config.toml
hidden_size = 192
num_key_value_heads = 6
norm = "layernorm"
parallel_block = false
init = "normal"
init_std_up = 0.0478
init_std_down = 0.00597
lr_head = 0.00737
decay_shape = "linear"
MLP neurons of a small language model. Each row is named by its layer, matrix (gate and up: input weights) and neuron, and shows model dimensions 0-63. Each number is 200 + 20 x the weight over its row's rms, rounded and kept within 0 to 999. A neuron's up and down rows have the sign that makes its largest values positive.
A block is one neuron, or neurons of one layer that tend to fire together. After each block is what it responds to, as a language model described it from the Wikipedia text at the highest values.

L5.gate4,223,187,174,247,197,185,174,206,193,179,190,220,195,183,239,230,211,183,179,204,188,217,173,218,158,195,202,170,204,211,194,183,192,185,229,213,163,193,172,190,220,206,201,209,206,205,215,243,198,212,179,250,202,237,185,186,210,213,237,197,210,183,208,210
L5.up4,198,181,206,208,221,195,209,163,204,175,197,226,173,218,181,217,206,212,192,215,221,238,178,217,184,191,210,168,147,211,221,194,211,188,207,218,206,254,222,206,211,210,168,191,188,189,209,211,184,209,206,170,207,195,203,182,225,166,194,163,180,181,197,203
L5.gate212,172,165,236,214,196,174,203,216,191,180,188,225,203,196,177,180,201,187,196,189,227,236,218,234,162,210,183,170,206,186,208,204,220,188,211,223,199,184,178,184,217,193,211,215,242,141,179,177,206,207,193,191,230,188,228,188,205,212,241,178,193,177,219,175
L5.up212,175,170,220,200,172,194,190,150,213,210,208,206,218,233,203,221,194,157,185,196,210,246,197,191,197,198,219,149,211,222,215,168,198,195,238,166,193,203,200,187,200,202,205,187,209,160,184,216,182,223,178,181,212,166,230,185,227,193,245,210,176,200,233,190
L5.gate312,171,212,230,224,205,184,184,217,215,178,188,189,196,194,237,208,173,220,170,197,246,215,170,203,181,174,219,184,204,213,189,256,231,173,174,208,194,201,196,188,170,186,210,218,228,182,194,220,209,217,220,176,213,220,199,233,187,218,184,180,174,228,222,202
L5.up312,227,211,225,196,215,208,194,187,213,197,209,192,202,192,215,202,203,181,190,215,216,245,226,195,200,153,217,213,237,201,214,186,186,207,238,196,199,217,237,190,173,224,203,197,202,196,219,190,214,194,201,202,186,236,188,178,181,163,227,214,169,179,185,197
L5.gate359,193,187,192,184,180,170,192,200,177,183,197,245,188,186,210,207,198,183,183,201,211,207,204,238,175,192,199,225,186,215,195,195,219,217,196,195,226,239,218,175,214,210,190,212,185,166,178,233,246,200,206,217,188,179,209,204,181,199,216,169,194,212,191,252
L5.up359,202,221,207,175,200,233,185,170,157,232,187,200,196,208,185,207,211,205,180,205,210,203,184,177,172,180,187,170,193,194,211,230,192,202,197,216,206,215,209,208,200,192,209,194,183,174,179,198,198,178,223,171,230,171,190,171,257,209,183,185,193,185,208,197
Responds to: Wiki section-heading markers. Opening == or === of a Wikipedia section heading at a line start (==History, == Plot ==); weaker on dash-number pieces (–19, –1) in tables and scores, and mid-word pieces (od).

L5.gate27,235,218,213,171,209,198,158,206,191,195,183,210,181,198,229,210,192,182,192,198,171,214,172,173,194,228,224,201,175,169,212,197,232,223,205,188,183,176,193,215,189,213,210,192,221,229,171,222,147,178,216,215,198,196,199,225,178,207,242,197,244,188,196,204
L5.up27,217,195,211,216,191,210,221,201,217,220,197,262,189,184,190,178,171,219,167,206,239,195,164,212,219,184,201,202,211,209,198,191,181,168,177,200,206,221,226,200,206,172,211,254,190,229,216,190,208,201,173,225,178,188,182,151,167,188,175,230,216,176,172,184
L5.gate188,188,199,230,191,177,192,219,202,226,218,197,194,205,181,208,194,208,184,163,204,197,207,199,199,182,185,185,173,213,214,224,216,192,197,219,225,242,246,243,173,244,215,189,244,184,204,200,181,222,172,202,212,197,205,221,183,198,179,150,213,228,212,215,197
L5.up188,194,211,208,188,178,177,203,191,203,237,198,220,203,184,233,187,206,180,166,228,182,191,203,214,177,192,169,194,162,163,198,207,194,236,190,208,210,215,223,198,220,208,230,209,228,197,194,201,213,166,215,225,202,202,205,197,215,164,182,179,218,214,197,199
L5.gate293,231,187,186,216,158,196,212,199,189,186,202,200,200,165,216,190,163,188,203,193,171,210,205,213,177,217,190,214,178,187,197,194,213,171,174,187,215,199,213,205,239,206,203,235,246,195,189,193,188,191,178,221,181,182,213,198,188,193,185,170,249,196,169,212
L5.up293,187,227,237,232,209,183,191,192,196,180,176,206,211,209,188,208,193,201,195,213,199,167,197,194,204,195,180,211,178,214,216,187,203,205,163,229,228,213,196,210,215,193,189,208,211,205,194,190,195,213,177,179,224,220,200,169,221,170,167,203,214,209,236,195
L5.gate295,205,215,224,234,197,167,204,202,184,168,174,210,193,181,203,199,166,193,173,223,209,217,201,195,190,182,193,157,188,185,207,209,193,203,164,216,217,200,194,227,200,214,200,182,214,204,212,230,179,236,183,174,202,173,166,197,194,200,211,167,189,204,218,180
L5.up295,184,173,221,205,200,207,194,183,171,198,200,243,208,197,216,215,208,174,241,234,180,232,192,200,201,195,212,223,194,212,210,166,207,201,210,204,206,179,186,174,201,208,186,213,213,198,215,162,214,181,226,231,207,165,194,180,193,162,183,208,221,198,215,206
Responds to: Paragraph-break blank line. Fires on the second newline of a blank line that ends a paragraph in Wikipedia articles, just before a new paragraph or == section heading.

L11.gate40,214,216,223,179,236,206,181,201,178,199,169,180,185,239,207,176,213,214,194,175,188,196,205,195,168,210,160,202,182,200,214,204,193,184,196,215,213,210,205,165,202,198,187,215,237,199,227,225,230,233,214,215,189,206,212,190,194,163,172,182,184,203,215,182
L11.up40,179,214,238,179,216,213,190,189,214,228,219,234,193,214,202,196,225,218,211,184,208,169,186,245,176,221,216,183,171,215,230,203,202,193,185,201,209,231,219,194,196,180,211,189,230,177,193,181,198,182,223,191,187,189,219,206,206,192,232,204,226,174,241,186
Responds to: Mid-word pieces and headings. Second or middle word pieces right after a split start, such as ur in so-ur-ces, Ma-ur-ice, mat-ur-ity, ho in ho-wever; also == opening section headings on new lines.

L8.gate160,206,196,210,209,199,199,209,197,206,214,230,205,226,177,229,170,197,165,199,212,180,215,193,181,178,186,211,169,169,200,220,208,231,219,208,209,210,231,212,214,216,195,211,201,211,211,210,171,180,245,186,210,208,225,188,216,197,179,161,204,215,195,201,176
L8.up160,220,174,208,215,200,184,161,194,163,212,193,241,230,178,191,205,200,197,213,214,202,250,185,202,203,211,211,170,182,197,218,214,219,186,218,176,175,188,177,232,231,195,213,176,207,198,217,180,192,217,173,194,216,212,225,210,191,199,185,202,227,227,179,163
L8.gate206,197,201,225,197,189,164,238,222,206,208,229,222,190,192,204,194,204,221,217,190,226,228,220,175,202,203,214,228,177,200,211,174,183,192,182,216,234,223,236,205,200,185,210,196,225,210,195,223,240,211,164,177,182,212,211,162,231,201,185,194,219,178,212,234
L8.up206,174,190,203,204,197,207,172,191,217,185,171,203,186,216,178,223,177,247,207,176,194,212,210,194,185,209,215,192,180,212,212,193,219,202,203,185,207,189,186,222,209,198,221,188,170,192,215,178,214,204,188,157,141,220,164,201,243,211,184,194,188,183,174,204
L8.gate278,192,194,192,226,231,201,200,198,183,191,255,213,215,204,179,191,225,190,239,183,219,173,206,177,182,194,176,205,211,176,219,208,224,181,172,200,197,208,204,163,207,201,216,167,196,211,184,202,157,217,207,164,211,218,207,236,249,197,213,216,249,206,196,202
L8.up278,176,195,211,241,199,209,163,202,194,219,199,238,201,178,209,201,181,241,182,206,197,215,204,182,169,236,192,176,198,191,223,168,173,199,180,171,207,195,200,220,201,203,212,209,203,191,164,207,233,228,220,178,221,187,216,213,235,165,192,211,206,207,196,206
L8.gate376,150,213,206,203,177,176,206,197,202,210,218,248,218,214,182,205,209,190,196,210,202,175,173,216,174,183,157,196,186,204,224,172,210,201,232,187,203,186,191,218,191,194,207,207,242,240,233,198,201,212,201,208,193,215,179,217,152,179,225,217,212,188,196,198
L8.up376,180,205,209,183,169,199,217,200,233,220,153,232,184,175,201,207,207,216,188,217,193,191,199,182,208,195,169,209,173,168,202,211,215,200,234,172,188,201,220,207,181,188,234,182,234,222,237,223,217,218,184,194,186,209,184,198,178,230,177,201,216,191,211,215
Responds to: Word-initial "tri" fragment. The piece tri at the start of a split word (tried, tries, triples, trigger, tribal), and weaker mid-word stems before suffixes (ended, finishing, contribution).

L11.gate216,205,205,213,213,193,198,192,196,199,204,204,177,196,186,251,208,203,169,185,201,190,174,198,178,242,192,212,188,161,182,205,221,189,177,202,198,203,169,238,200,173,209,235,207,218,218,213,190,218,264,225,206,166,207,210,200,183,204,197,206,191,224,198,195
L11.up216,152,201,188,153,197,217,220,219,198,219,209,207,205,179,191,206,162,216,201,192,220,213,177,183,161,184,190,216,193,224,210,197,200,203,165,214,210,169,205,177,224,197,233,199,189,221,192,190,187,207,226,234,206,188,195,201,185,191,225,189,215,175,188,186
Responds to: Possessive apostrophe markers. Mostly the apostrophe of a possessive 's after a name or noun (Bullock's, Temple's, camera's), plus possessive his and mid-word fragments.

L11.gate163,190,235,173,162,201,194,192,198,170,191,189,199,216,177,232,228,206,204,223,202,205,210,209,190,190,221,220,151,183,197,224,206,209,190,184,198,202,176,201,191,164,168,232,219,187,220,204,175,199,172,180,231,181,199,208,204,176,215,154,209,235,182,186,163
L11.up163,171,232,194,223,181,202,220,169,208,188,195,159,224,165,198,235,198,211,191,219,203,192,206,202,188,206,192,184,247,219,204,197,229,177,185,193,203,197,161,201,217,152,189,162,229,189,177,240,194,187,204,233,181,195,224,198,206,206,179,220,203,222,211,181
Responds to: Mid-word "ri"/"tri" syllables. Word-piece syllables inside a word, chiefly "ri" or "tri" after a consonant (Trinity, triple, drive, carrier), plus name fragments like Du, ji.

L8.gate155,238,224,200,222,219,227,180,184,185,204,189,243,214,202,213,199,187,203,201,190,193,188,193,230,186,196,181,195,195,203,166,202,221,176,223,237,198,215,224,230,174,196,254,166,223,200,235,172,187,219,168,204,236,206,176,182,202,204,225,222,193,222,211,198
L8.up155,203,203,179,215,185,225,203,201,200,241,184,216,216,209,216,216,213,205,198,192,208,199,214,188,161,176,198,208,168,197,177,194,226,218,225,231,209,216,226,208,188,195,204,193,203,208,225,159,190,206,157,202,234,223,197,180,150,164,223,235,191,229,236,188
L8.gate248,203,200,197,205,220,201,183,228,151,184,194,210,212,202,204,193,205,192,177,189,183,189,207,196,176,202,173,183,148,200,179,217,226,194,201,252,215,212,236,171,193,184,232,196,246,215,203,202,193,203,176,224,193,190,182,178,194,181,212,191,213,232,245,166
L8.up248,228,245,186,209,232,239,161,178,199,212,201,216,221,237,211,225,214,196,220,204,209,204,218,170,191,183,186,223,191,220,151,186,241,199,205,202,186,222,235,196,219,189,217,220,226,207,204,179,156,185,193,201,195,201,186,171,208,195,199,204,228,235,225,199
L8.gate249,213,214,210,216,201,206,183,167,165,205,193,202,210,154,242,195,187,163,190,179,182,197,230,243,179,217,173,178,236,219,184,225,252,219,212,264,196,199,202,185,190,202,216,194,209,187,216,181,165,183,163,227,207,204,183,202,178,198,198,202,199,230,219,178
L8.up249,245,196,207,189,212,232,210,205,179,229,162,194,231,196,209,184,187,204,169,191,208,194,223,192,206,194,165,171,206,187,182,171,229,178,191,240,245,235,219,181,197,162,220,194,219,175,211,197,189,192,203,243,196,201,205,184,166,225,216,199,230,208,210,181
L8.gate354,210,182,212,219,224,199,201,204,186,214,198,210,160,152,175,219,172,166,212,184,184,154,231,229,158,193,186,179,205,197,186,208,226,180,203,269,209,185,198,173,198,192,237,199,203,156,213,220,182,206,200,249,217,205,219,185,209,199,217,169,180,183,211,208
L8.up354,252,209,195,210,206,208,213,198,175,188,181,187,153,210,228,223,167,199,180,200,196,235,225,216,163,216,197,197,211,184,203,200,187,210,243,214,212,194,220,214,218,184,213,185,200,196,210,205,186,192,181,232,211,247,220,167,212,194,194,190,206,209,213,193
Responds to: Paragraph-end line breaks. Line breaks right after a sentence-final period that close a paragraph or list item, before a heading, new paragraph or table; also closing == of headings.

L8.gate9,191,238,185,224,195,222,214,212,181,193,199,219,213,155,198,217,225,188,224,202,202,206,196,249,202,207,190,205,190,202,170,191,220,207,209,200,216,199,191,210,223,191,205,213,200,203,238,181,193,213,196,200,176,181,212,205,198,221,185,192,178,207,165,162
L8.up9,201,193,207,180,144,201,215,184,210,240,215,225,223,168,220,222,241,174,177,222,212,235,172,177,222,223,164,204,180,199,168,207,211,161,202,220,198,206,194,215,201,190,179,205,216,188,202,210,187,177,200,210,213,211,260,216,176,227,193,172,197,211,210,184
L8.gate51,213,211,214,210,175,165,209,208,196,204,190,194,193,229,201,196,190,202,202,201,156,194,174,200,219,220,190,145,176,210,191,186,224,167,176,197,218,215,186,180,225,203,223,199,227,216,185,233,159,225,209,230,258,211,179,212,192,198,209,184,181,222,197,182
L8.up51,192,188,203,206,172,187,212,174,187,184,190,199,176,177,202,178,242,195,194,202,209,166,168,207,194,183,226,195,186,216,170,223,236,191,200,199,230,196,200,215,214,196,214,202,178,214,182,195,198,245,214,210,220,217,207,195,222,199,164,173,194,215,216,189
L8.gate69,189,193,198,247,212,196,198,204,207,155,191,197,200,163,203,210,224,213,160,212,179,197,159,195,199,205,178,190,209,226,193,214,189,199,214,204,223,199,176,180,234,206,222,215,221,221,200,211,220,203,184,187,219,230,203,180,144,189,243,126,175,229,230,178
L8.up69,214,214,202,193,168,197,221,210,208,214,175,175,181,182,176,234,245,191,196,140,197,211,147,202,220,202,162,202,195,221,197,204,175,185,244,211,180,171,205,182,228,202,196,197,188,229,219,213,222,245,229,219,206,201,201,208,192,190,228,189,176,224,221,199
L8.gate115,238,207,222,177,165,197,192,215,193,210,203,189,206,204,212,182,201,209,209,211,230,175,202,222,207,212,181,185,167,194,223,188,195,171,196,188,191,194,209,218,264,216,206,198,206,219,174,174,191,238,209,230,187,197,232,196,175,205,201,173,197,222,217,199
L8.up115,173,198,223,208,190,194,219,180,167,200,179,194,204,225,237,217,222,232,203,193,181,195,186,207,202,188,168,220,209,194,199,201,217,174,197,194,140,224,241,195,254,227,199,224,217,247,163,178,193,172,180,234,217,216,180,192,209,192,190,199,175,241,168,216
Responds to: Word-piece "se" fragments. The "se" piece inside or starting a word split into fragments, as in Re-se-arch, se-cond, se-ction, dis-se-minate; weaker on other mid-word pieces and on table punctuation.

L8.gate13,224,198,186,221,193,188,201,206,206,209,209,207,248,184,233,186,194,191,218,189,222,177,201,214,198,185,183,207,187,217,219,189,168,192,194,201,211,225,247,178,198,215,222,176,162,212,202,222,213,182,209,214,179,223,194,161,179,186,240,194,233,170,210,195
L8.up13,178,191,177,186,183,203,209,221,190,207,213,197,160,177,189,197,216,205,177,177,209,173,184,193,183,210,219,223,198,215,212,194,204,199,234,211,158,212,232,220,230,220,181,184,151,210,208,177,223,174,216,175,233,223,193,197,209,230,228,167,181,189,198,177
L8.gate30,181,209,205,227,217,165,211,198,197,187,240,225,164,175,174,166,201,227,211,192,178,183,181,191,204,173,193,213,201,184,209,186,203,215,209,214,215,199,223,191,200,244,194,221,205,183,161,176,189,174,201,192,203,240,188,170,228,198,244,154,214,194,221,204
L8.up30,220,197,192,168,208,209,203,196,244,178,215,197,177,185,208,177,178,179,206,197,199,202,169,191,187,166,213,220,186,175,209,205,200,210,239,194,224,184,206,188,202,196,212,207,190,180,199,198,220,188,185,211,205,200,220,177,245,215,257,220,205,189,220,192
L8.gate33,197,194,225,197,207,166,205,203,199,195,183,208,200,221,192,215,203,210,199,187,122,196,212,223,169,185,200,196,210,189,202,239,230,191,200,195,218,176,181,201,234,203,237,191,213,232,199,245,187,222,192,222,209,172,206,184,200,223,191,195,204,228,230,193
L8.up33,184,213,205,193,189,198,195,176,174,199,230,215,157,221,210,205,222,195,192,185,181,179,170,201,232,206,203,199,192,197,203,181,201,192,238,203,193,191,214,187,250,192,200,153,204,202,200,178,237,181,196,212,176,150,215,230,172,226,231,150,213,187,207,222
L8.gate233,219,187,179,203,191,189,191,205,217,212,194,206,164,201,186,209,203,213,186,168,197,207,158,170,252,177,214,213,189,180,204,205,208,213,199,212,236,225,198,253,218,221,200,185,181,186,209,219,182,237,213,214,183,200,170,173,220,182,256,193,200,197,201,197
L8.up233,214,176,188,175,168,205,205,224,178,155,200,174,175,203,207,228,226,197,214,198,182,193,180,147,186,205,225,201,211,227,209,174,161,215,198,183,196,202,205,186,206,242,212,185,176,183,210,219,218,186,223,194,225,170,193,199,178,217,221,205,219,198,224,202
Responds to: Mid-word fragments and apostrophes. Word-internal subword pieces such as ric in electric or eccentricity, ce, mon and age, plus apostrophes in possessives and football goal minutes (Tolkien's, 26').

L8.gate58,218,219,206,198,178,213,205,204,200,209,223,188,178,208,232,174,204,187,145,165,193,190,199,204,182,197,175,184,182,228,170,213,227,221,243,222,204,198,230,172,193,204,233,193,205,185,188,206,201,208,206,182,206,188,210,210,171,183,238,204,203,223,208,180
L8.up58,225,201,215,215,209,194,218,203,161,209,181,193,219,192,201,185,196,194,201,209,179,215,215,193,194,221,153,173,192,164,175,229,213,227,205,235,190,241,200,168,193,195,196,192,222,217,199,199,186,205,145,213,211,211,202,207,200,163,212,203,204,219,217,182
L8.gate71,207,219,199,227,186,194,222,190,180,207,200,182,209,217,219,199,166,183,140,193,220,192,203,188,166,178,172,159,188,207,198,239,208,221,199,256,201,247,227,178,181,207,220,187,223,201,195,201,182,192,190,195,204,202,180,178,181,196,206,211,216,207,232,187
L8.up71,213,234,210,193,204,188,238,197,173,207,163,208,207,230,215,190,191,177,191,189,213,207,208,223,194,174,149,151,199,206,190,270,206,232,234,227,193,188,197,191,186,208,232,194,212,167,185,205,194,199,168,207,196,203,196,167,173,188,211,214,193,207,218,185
L8.gate183,220,224,190,197,202,218,216,196,193,186,197,190,236,215,217,190,214,200,197,209,208,205,207,205,186,197,166,185,211,214,188,227,214,190,225,251,225,219,220,178,214,161,227,179,213,212,228,199,167,189,187,192,217,181,209,197,187,189,215,168,219,202,195,185
L8.up183,211,221,182,205,187,218,208,218,200,200,173,187,208,181,216,224,215,190,161,162,220,182,199,185,211,197,188,190,224,214,175,231,245,215,225,247,228,223,201,173,177,191,222,179,201,201,212,217,217,182,174,219,191,164,214,199,221,186,198,208,208,234,200,147
L8.gate290,212,228,208,237,216,182,201,209,213,204,210,195,212,166,239,171,207,199,197,219,200,192,207,223,196,158,195,199,172,221,158,200,227,205,218,214,183,242,191,190,174,196,210,167,218,222,190,207,201,203,211,231,222,166,186,198,181,207,226,212,210,207,217,187
L8.up290,194,209,188,177,205,188,174,189,173,204,205,186,204,184,222,196,176,195,226,221,193,195,169,202,193,230,220,198,174,199,164,195,244,233,182,212,189,193,225,172,174,174,207,193,212,183,179,223,215,176,203,218,204,220,185,204,218,169,208,185,183,220,194,159
Responds to: Paragraph-ending line breaks. The first newline after a paragraph's final sentence or list item in Wikipedia articles, often before a blank line, heading, or new list item.

L5.gate129,179,203,200,213,194,188,205,204,181,193,192,202,206,202,203,216,211,216,201,175,179,194,188,184,197,210,204,240,209,148,199,202,203,177,195,212,192,224,212,265,173,162,256,200,184,192,186,185,229,213,161,212,192,163,233,226,170,191,151,201,206,199,202,152
L5.up129,206,195,210,176,211,180,202,223,203,187,170,193,239,195,233,217,221,225,226,198,201,182,175,166,220,222,208,235,184,196,224,185,179,198,200,197,169,154,192,208,182,182,228,203,202,225,176,199,216,169,189,199,160,199,218,161,213,196,204,200,229,194,223,216
L5.gate144,183,154,208,211,196,203,183,205,194,211,193,218,211,188,236,180,235,200,184,208,194,211,190,192,180,234,181,199,197,176,190,185,193,219,194,213,195,237,168,176,215,214,211,195,200,175,205,187,205,183,200,177,201,217,188,196,216,244,195,228,196,198,217,150
L5.up144,225,193,205,219,195,206,181,190,186,167,206,231,213,226,196,195,194,202,196,218,191,218,215,198,224,190,220,190,197,179,198,190,228,188,211,188,162,218,181,214,213,211,222,210,185,189,193,198,198,197,241,202,203,223,186,226,202,216,207,190,205,203,184,180
L5.gate232,172,192,215,191,189,200,227,220,193,224,200,192,197,181,197,210,185,199,203,205,203,143,218,217,214,216,234,193,187,174,228,186,205,202,240,219,208,210,237,204,209,223,210,153,188,207,169,199,207,212,173,213,239,178,197,175,194,220,208,200,195,176,203,194
L5.up232,173,179,212,193,187,214,199,220,218,200,184,187,183,183,201,216,203,216,216,221,220,157,205,218,194,229,217,212,198,190,212,154,174,196,217,190,214,208,236,186,216,203,208,194,175,189,183,201,188,204,138,184,246,162,175,192,184,231,225,231,223,166,190,212
L5.gate233,196,240,199,210,192,180,153,220,204,184,234,193,174,200,190,211,216,180,222,208,176,205,196,155,210,188,206,154,195,178,210,163,205,209,225,238,218,189,213,206,198,192,197,174,162,186,188,199,189,197,169,214,238,197,208,174,201,180,208,210,233,191,194,205
L5.up233,206,224,202,193,214,185,202,222,211,178,223,213,210,205,199,209,222,191,184,219,200,216,200,208,203,197,194,170,243,212,207,156,174,229,198,203,209,204,214,182,181,211,217,167,191,197,224,183,193,196,231,193,188,194,211,199,210,199,176,189,230,189,205,184
Responds to: Album and word-ending nouns. Mostly the word album in music articles (debut album, fifth album), plus word-final pieces such as the possessive apostrophe, -field, -ism, -ock, show.

L11.gate19,215,194,198,207,187,218,201,196,162,202,202,176,210,182,238,162,207,188,179,186,207,177,200,199,213,204,190,198,200,239,188,192,226,214,231,255,199,200,194,191,205,174,227,187,220,177,195,157,175,155,173,200,179,197,183,153,201,210,230,185,232,203,190,202
L11.up19,235,222,182,210,221,185,210,193,190,163,149,232,206,188,229,207,187,166,183,211,173,217,223,199,184,174,182,199,207,209,191,191,242,177,201,221,207,183,242,162,189,204,216,196,198,235,206,214,214,215,248,194,203,191,199,188,207,158,189,211,189,232,232,183
Responds to: Paragraph-ending line breaks. First newline after a paragraph's final sentence-ending period or quote in Wikipedia articles, before a new paragraph, heading or list item.

L5.gate8,192,188,214,184,153,203,170,208,184,172,249,184,175,183,216,239,200,194,176,201,182,188,213,192,177,190,180,201,204,217,192,202,237,161,151,190,204,174,200,212,187,203,213,211,202,187,198,210,210,190,190,207,208,207,226,180,179,208,233,178,230,224,195,193
L5.up8,171,184,189,199,221,203,190,213,200,175,219,181,219,200,194,212,189,195,179,167,209,224,213,164,214,179,202,218,177,188,213,200,228,210,192,178,197,181,180,232,193,204,190,239,179,198,185,227,205,173,212,211,176,172,231,195,189,195,202,218,193,182,231,184
L5.gate180,169,177,224,192,204,192,231,223,225,179,201,189,216,203,174,213,180,212,158,184,228,201,201,202,164,210,186,177,218,205,207,208,221,188,178,202,221,200,236,202,228,226,161,200,195,196,203,234,221,207,196,204,177,196,201,181,203,178,208,183,200,175,193,195
L5.up180,196,182,169,214,211,190,192,202,222,237,220,172,204,174,231,230,215,207,191,202,202,227,229,201,169,236,212,199,156,164,218,211,210,223,189,184,222,174,205,215,202,202,186,246,206,200,191,188,199,190,215,208,202,191,191,178,208,200,247,217,217,179,202,213
L5.gate195,189,208,208,206,239,215,202,221,199,180,192,168,190,207,167,225,192,220,207,212,195,178,204,208,207,189,191,163,197,215,211,194,198,195,217,196,207,214,211,204,204,220,216,219,233,185,205,190,223,177,218,209,210,230,201,196,180,199,197,211,240,180,190,202
L5.up195,190,186,215,209,192,227,181,199,198,163,185,186,194,203,244,181,212,223,224,187,168,155,198,204,199,208,196,151,168,218,192,189,177,186,245,208,209,168,230,229,178,205,178,222,210,210,177,183,219,161,224,177,200,212,216,170,198,185,199,229,202,207,196,190
L5.gate294,228,200,213,200,196,191,237,263,180,250,173,178,207,179,212,188,217,206,219,209,203,182,218,147,212,200,191,200,196,158,206,204,207,241,237,247,209,175,204,215,187,206,206,194,190,201,199,247,224,224,208,170,196,174,195,226,190,190,208,175,205,240,208,196
L5.up294,142,193,219,249,213,204,191,180,217,218,227,211,173,236,175,231,192,212,182,200,198,177,200,216,219,234,203,195,198,185,198,201,183,205,192,187,196,181,186,173,198,187,197,179,184,190,187,192,191,214,206,190,208,186,200,196,211,209,184,195,183,197,218,198
Responds to: Mid-word pieces and table numbers. Two groups: word-internal pieces right after a prefix, such as ce in ex-ce-pt, re-ce-ptors and for-ce-s; and two-digit numbers, mostly 30s, in sports or election table cells.